From a checkpoint of a small transformer trained on Wikipedia.
Size: width 192, 3 heads of 64, MLP 384 GELU, vocabulary 3503, 4.33M parameters.
MLP neurons of a small language model. Each row is named by its layer, matrix (up: input weights; down: output weights) and neuron, and shows model dimensions 16-79. Each number is 200 + 20 x the weight over its row's rms, rounded and kept within 0 to 999.
After each neuron's rows, "fires after" lists the tokens most often just before its 100 highest values on Wikipedia text that the model never trained on; "fires on" lists the tokens most often at its 100 highest values on Wikipedia text that the model never trained on. A number after a token or word is its count.

L9.up381,167,184,200,187,216,179,238,196,206,212,190,177,240,201,225,173,189,200,194,245,198,210,191,193,197,184,204,188,221,185,194,196,226,203,211,171,152,175,244,200,202,193,188,188,211,212,179,182,191,209,213,219,178,247,234,204,176,191,238,221,208,198,213,193
L9.down381,191,187,187,215,177,222,192,194,197,206,199,207,159,161,190,182,223,214,255,206,180,176,228,180,188,222,257,196,208,249,188,187,192,226,222,179,223,197,169,238,193,225,215,218,189,218,170,242,195,207,200,212,180,187,208,199,185,212,174,175,203,210,181,180
fires after: " |" 26, " K" 9, " V" 7, " M" 5, " m" 4, " s" 4
fires on: " " 26, "n" 22, "enn" 9, "er" 7, "ill" 7, "," 5

L5.up183,203,185,242,187,170,205,197,196,231,179,224,223,225,194,182,205,198,210,179,185,194,199,187,219,198,202,209,213,232,217,157,205,178,185,223,191,194,180,203,252,172,205,193,172,230,214,183,228,177,185,187,221,169,200,197,208,197,210,189,171,224,205,199,230
L5.down183,212,223,187,198,227,182,189,201,189,210,186,205,192,222,201,220,152,203,218,238,206,205,211,170,214,171,197,177,193,204,194,202,199,181,211,197,200,204,209,204,199,213,195,190,174,162,201,194,192,170,198,159,242,179,219,152,225,167,192,195,260,172,178,210
fires after: " |" 37, "2" 5, "9" 4, "6" 4
fires on: " " 47, " |" 21

L5.up159,162,207,182,218,202,181,186,201,243,200,194,201,252,212,186,190,222,213,195,197,205,178,188,208,202,210,210,210,167,198,215,224,179,211,198,205,188,226,247,171,200,189,175,196,208,213,244,214,195,171,218,197,210,207,215,176,202,193,236,221,195,191,170,181
L5.down159,211,201,206,168,211,136,211,191,193,176,194,224,198,211,227,174,234,211,244,182,178,199,209,229,207,161,197,180,190,212,202,188,193,217,204,187,174,182,186,218,208,218,187,178,180,221,181,204,212,180,200,217,191,220,218,205,177,207,244,191,211,193,201,200
fires after: " of" 32, " in" 13, " University" 11, " trad" 4, "-in" 4, "s" 4
fires on: " of" 37, " the" 7, " New" 7, " W" 6

L3.up191,206,241,187,195,199,192,189,194,191,196,262,182,174,186,195,199,177,241,170,208,203,190,206,145,199,229,201,209,194,244,207,231,199,228,197,231,194,210,217,206,212,201,184,204,169,212,189,210,233,199,195,206,214,216,159,215,203,245,197,180,160,231,201,180
L3.down191,215,193,180,199,226,174,218,153,231,164,234,215,213,209,195,194,215,216,189,192,182,224,183,179,219,203,239,202,198,236,185,216,217,240,205,204,197,216,186,189,183,234,202,243,164,202,162,197,227,210,155,230,197,191,185,168,205,222,205,192,206,225,223,183
fires after: " to" 18, " has" 13, " can" 6, " have" 6, "pec" 5, " would" 4
fires on: " be" 53, " been" 25, "ially" 11, " originally" 5

L2.up33,210,192,204,182,197,218,166,195,214,190,205,169,208,228,209,242,184,203,238,163,223,221,200,176,172,211,213,189,204,209,209,241,235,189,197,201,168,223,194,223,211,218,210,242,200,195,211,163,221,172,192,186,207,211,201,186,162,190,170,197,212,194,183,200
L2.down33,254,209,218,194,204,190,194,232,194,216,179,197,219,170,176,205,225,169,211,203,184,247,212,193,196,162,184,192,202,235,217,213,187,218,190,175,211,178,194,179,194,229,204,207,184,223,206,199,188,182,192,176,201,213,137,223,203,197,236,231,216,183,201,222
fires after: "3" 13, "6" 12, "2" 11, "1" 10, "7" 8
fires on: "–" 98

L5.up245,194,176,164,241,188,207,225,225,215,253,209,208,191,205,207,215,199,183,152,179,204,234,202,183,172,193,197,200,200,220,217,168,207,216,152,196,219,161,214,225,227,163,171,197,221,184,189,180,228,199,171,175,203,203,217,193,225,203,208,170,192,159,234,175
L5.down245,203,142,190,197,207,192,192,164,201,212,207,187,181,205,170,189,206,216,218,228,188,224,222,140,239,205,208,166,194,195,219,246,197,237,205,200,195,233,205,167,190,185,205,199,208,194,159,211,141,187,233,203,172,185,184,218,204,219,175,182,221,183,216,167
fires after: "E" 15, "J" 11, "L" 8, "M" 6, "0" 5, "S" 5
fires on: " to" 18, "ec" 8, "ar" 8, "or" 8, "ac" 5, "u" 5

L2.up130,177,190,188,203,217,238,195,171,194,221,180,156,189,187,183,214,211,206,219,201,204,165,195,230,217,203,194,194,154,229,240,203,196,210,206,204,188,193,245,229,174,169,207,202,222,193,221,256,186,209,223,216,208,171,189,185,182,227,203,249,206,193,211,194
L2.down130,202,172,209,218,205,198,202,169,212,194,204,210,192,200,205,183,182,166,175,216,176,229,215,200,169,186,201,223,188,164,144,208,218,176,223,158,200,185,204,215,206,232,202,221,192,186,229,180,214,197,190,204,216,206,190,210,224,179,221,217,242,222,245,181
fires after: " " 80, " (" 7
fires on: "17" 21, "201" 17, "202" 16, "18" 9, "19" 8, "185" 5

L9.up41,215,192,202,200,236,211,182,194,213,161,188,211,183,203,197,198,171,217,203,204,199,226,190,207,171,188,214,239,187,224,193,203,200,229,208,185,198,206,167,201,224,190,221,206,220,178,214,226,188,147,205,174,226,243,191,190,157,187,193,189,179,226,171,157
L9.down41,179,216,209,180,180,214,197,201,223,203,233,207,171,211,194,205,186,164,191,217,215,182,208,185,221,192,250,212,202,211,224,198,200,168,214,212,215,210,170,214,192,216,212,205,188,172,194,187,191,220,205,205,199,189,228,172,194,204,220,189,223,208,221,148
fires after: " " 41, "es" 5, "S" 4
fires on: "202" 43, "pec" 10, " west" 5

L5.up137,163,176,219,187,187,190,172,213,230,197,185,217,181,218,197,221,235,197,181,194,218,204,237,160,201,202,219,209,219,195,225,185,209,171,185,216,194,210,159,207,205,179,215,203,238,192,200,219,218,206,233,158,166,215,187,204,192,190,223,195,217,176,180,171
L5.down137,235,197,182,193,232,244,201,192,188,193,207,222,211,205,167,168,173,186,212,164,228,234,212,225,219,202,176,212,180,176,198,179,212,235,218,192,194,190,224,223,199,181,204,195,208,212,187,178,191,200,235,214,206,200,228,188,211,199,202,187,203,186,202,178
fires after: " University" 29, "′" 17, " at" 6, " of" 4
fires on: " of" 46, " at" 5, "48" 5

L5.up326,169,205,218,178,190,205,176,151,177,217,206,201,224,228,181,198,197,224,205,200,179,197,206,194,169,225,198,179,186,219,203,207,223,207,178,217,186,196,193,182,218,198,251,209,180,163,183,201,198,169,213,226,194,199,189,222,181,206,220,215,176,184,213,244
L5.down326,200,228,221,206,193,231,182,212,250,197,183,209,236,245,195,221,196,202,154,206,203,163,231,193,203,188,212,205,187,217,187,179,190,190,194,182,220,174,218,209,215,217,191,176,182,204,174,197,226,193,195,234,213,210,187,181,185,171,167,188,214,211,205,205
fires after: " In" 35, " in" 21, "In" 12, " the" 6, " early" 5
fires on: " " 37, " January" 8, " June" 7, " =\n\n" 7, " March" 5, " July" 5